{
  "n_layer": 15,
  "d_model": 224,
  "n_head": 4,
  "n_kv_head": 4,
  "head_dim": 64,
  "d_mlp": 896,
  "vocab_size": 4411,
  "activation": "quick_gelu",
  "norm": "layernorm",
  "norm_place": "pre",
  "norm_eps": 1e-05,
  "positions": "learned",
  "qk_norm": false,
  "attn_scale": 0.125,
  "bias": "all",
  "tie_embeddings": true,
  "parallel_block": false,
  "init": "normal",
  "init_std_qkv": 0.0204,
  "init_std_o": 0.00372,
  "init_std_up": 0.0204,
  "init_std_down": 0.00372,
  "optimizer": "adamw",
  "lr": 0.00241,
  "beta1": 0.9,
  "beta2": 0.95,
  "weight_decay": 0.11,
  "lr_head": 0.0117,
  "grad_clip": 0.5,
  "warmup_steps": 315,
  "schedule": "wsd",
  "decay_fraction": 0.264,
  "decay_shape": "linear",
  "final_lr_fraction": 0.0,
  "batch_tokens": 131072,
  "seq_len": 512,
  "doc_mask": true,
  "train_tokens": 563500000,
  "steps": 4300,
  "dataset": "wikipedia_en"
}
MLP neurons of a small language model. Each row is named by its layer, matrix (up: input weights; down: output weights) and neuron, and shows model dimensions 80-207. Each number is 128 + 24 x the weight over its row's rms, rounded and kept within 0 to 255. Numbers have three digits each.
Before each neuron's rows, "fires after" lists the tokens most often just before its 100 highest values on Wikipedia text that the model never trained on.

fires after: "as ", "t", "in", "int", "nat", "Ben"
L8.up262:118099147153123115197133118108108150151137155137101142067110100132158136139152099119145096123163116073115101103147140138089122111146109155113123128109123146125180131139121112125095118100118131153112129126167154154080153135140129117136102167050086141168133125124125147113110125089141127118120154130089116098145113170105140132072120124087115114156130140128104149138124123162108154130144
L8.down262:102134126120117120120119154116134127111124135131137113127120149157053091128132138122167122163118096116132149112160153130127114201134114152147141156115169129119107126097086106135131145138165126102126149138111128110144119111120147107135124132175088128088090119131112160131135153116146121094146134138130177107112143111178174140111103162149096156095072158159090147131100138109119129168132

fires after: "| ", "is ", "a ", "the ", "The ", "was "
L9.up781:152114132144171125135148145104142115138155116126066097157104120159108127084125113124133108117135145136129147119136126142153160160119138149091096110130145178144157111094169136090122133102089158132155116118111153134148141117104136103122126148106111137100071105172108087132119091130138147118156172131128139132124101184121135125154148125079108123113150121125164122123108117140130126128136
L9.down781:118126121081120128136170143131133121119130135095149114123152137108144118115114086118119136152116084142129116128154179146147139112102134108143150086102075118155098123117183125141130170116122159137111125130156145137142141157111146103115163123151132077095116142134092157133104087154149163140109133123134154151093165152163155124112140099119112075135102155165128152133137131122140171101120

fires after: "| ", "en", "an"
L11.up218:087093124170111142160089133147153150107168134114119118140111145164134121115130150093147104152120134127151091082131135157153167090134132145106128091116120161131168097148111142107122067131096099158136125106127070113152122127117139154134134118154142099094151098147135131149107144110133175139167129111099100122114090161107122127136145119094121128151144157133100123119096098137112116158086
L11.down218:179161141120107116121128117114130125155082116121068110132169145113138127155108107181091133131127120151095154180121131114120141104124168166120144159177130149097088146167160114084118128138108127095112101131132113131067162112117128116117130141168115113096128113134132069124130113132164128137112132162132150156109135121166125140140120123104165099155156159126115122146166130116123164143124

fires after: "re", "dis", "en", "con", "ab", "im"
L10.up774:131123094134141125112152145111159088090158114089132116159097095106143114093125129141174091144107122080140127092110164171170094148092099130082126117132092162156118127124120148131144128143120103100113112136118077102169099134110138156127133151142096123145177114144116108134120181096116165093154096154130165127148092159132139117149159140094116134111123163097110138128099113155132111129154
L10.down774:136141111100124142139106146143166152115122091148133177131127131105143153137146123107116072118125135127125145151114144129138122143135116116132132128118087150119098149100155148091142120115060087132129137095092112147109105092123169084106099121134132150147135158138160142144149127119154165122110150143132131122084107134158162151104114141132107148122123120104137158145124128087122156120137

fires after: "B", "b", "Br", "ch", "h", "dr"
L10.up368:125165107177120068147105104135157146109117125089129131125083134122125125158143132120148125155097150141136102132106152119142143104093123141138148110118133158114113094118197172151097130155138123204162113114072173144108106117133133126158129134135139078098143077131139127139123130137127102123144140128120099114153141172110125146117103114083113137116161159111146121110141121157146095170129
L10.down368:143170151082134128130113144130109066103128137154124109102112144109101116135127132103063121119140129152102186090134139138136130151137164074125151132138176089137153169114087080151114098119109133097129109144140091133120147149143143122131140124144131099132131097129140180093081141101143133149176113166158159135132189130107108166137133124149114153154132115132159153131178127146104117155154

fires after: "L", "R", "Ca", "c", "Ro"
L9.up537:127127119114141120124165085141148133110139110136146088107121126126126139102123122112096113111158109128154101089131131118144165100106129139103116162132145142114161094105161103191115106171148126120155136129135124153102121136118115134197153121118154122143141116092171144089129147115147117141135134156144125098142161161091143108114186115156096132117151103089113151166132142145107158125138
L9.down537:122154181096122115146148117134114126117133173122103160145123105122113105137107159131146134128109156127167113156092105120141140131103124102120087152119150088126100074122107104112145181133119109142093099096111135104163153141159141143094139152129139124099118177130189133154121168127130155131143138096179138152087136119141130113136075150099124109142134117138148066072112119139159139125179

fires after: "b", "B", "f", "ch", "fl"
L10.up505:100128110160107114142147156128183128138140124082136126121128077151140082147145121125135096132113114137123048118074103176085121180097158148123156116135149162117123122134132162106105100138116104126161137129134128092142172110115119112112103130158161144120097108148124130117138150090106124165151166131094100123137165148118136099139118116125134142128158128150100117108109117152122130155131
L10.down505:131113169114097118146098141126067142127170168140092139166120143114131134113156125144090164106135155112125115139118137081114157088130136099137113193154111120085127158137162156130101125125081127122165106135144118111167105151143152112100130135111112112150147138113121151192123154106148116145125142109162109113135145123115092139130133128146108147135143150135105142138142153119136118138115

fires after: "th", ".", "Am", "in", "an", "int"
L10.up744:134128135138151160127113142135130150157153138166097116146127103124164105129130131152146150107136122080095125139166130129095159095147147156122136114124135157103122105172161134104145115135141114146143151121172136110101139146088133086125130095110096135115121114121145114132117167109147081136083138132148133132127155159165139106116138124123081127151133150160112153112113166179070131133119
L10.down744:091113103106101104140105136110142165165111142147128123108183163161095059105116134142129101162132119132166134159134123158125133145148130132141141095163122147137129097143120082107149120077116109135111121128100137127108134107120131124103100099156133118124120140128153120166155127103120130142147098139156154139173118103144127111107151117162090116109100128153122142118157124106115083148123

fires after: "ch", "f", "P", "ph", "adv", "p"
L8.up510:131127153107175156140115164148118093087173105104178107150123125120173135129135127106142138125096159110117103132073152105138113134111115133093121103132154146140143152108133125145135064153133128144178101146120071071174120118135143116118157096172152122105076140112121114113147133111106130138148142131142099106154102108092145106117149107081133135121139146144120145089147087158108088150078
L8.down510:116130152118131060084165200091090136123147092133135159164123152092121097140121123130122166123137131146118104111137167116097117127105128151123138138166154148128084130140190102127102139165110127120167139146132144133150093094120148151120138134164112115156146116098123106137086110144140138096131157115151110094097109141094093120108112067080124124126147108133147131120106109104158128112122

fires after: "C", "R", "L", "No", "c", "E"
L8.up650:129137101099140067107121085152133146147136139159123129103105110173110130122133126095139097147129141168165125143111147104126157149133117155131114140122131133094164110104148138140108115165098120154168133100100136074089141132108154094160139110149140161134148139099125090109097108097126102126120133071119120107160144111109148116116134125164131073091129086133090157149148124137138138097140
L8.down650:117116136165113176090129144129142093180105136089117118142161119116125091114125120133139156169126133103148125113120150068088090114126120151115160124119121121155215130119130105140080156141100124108148129089156130115159135140121113123131093120128109159137137114169183152131112130115112136100188156161166105103124107122160126106137100114096167122114097117116145117141123097165106121094119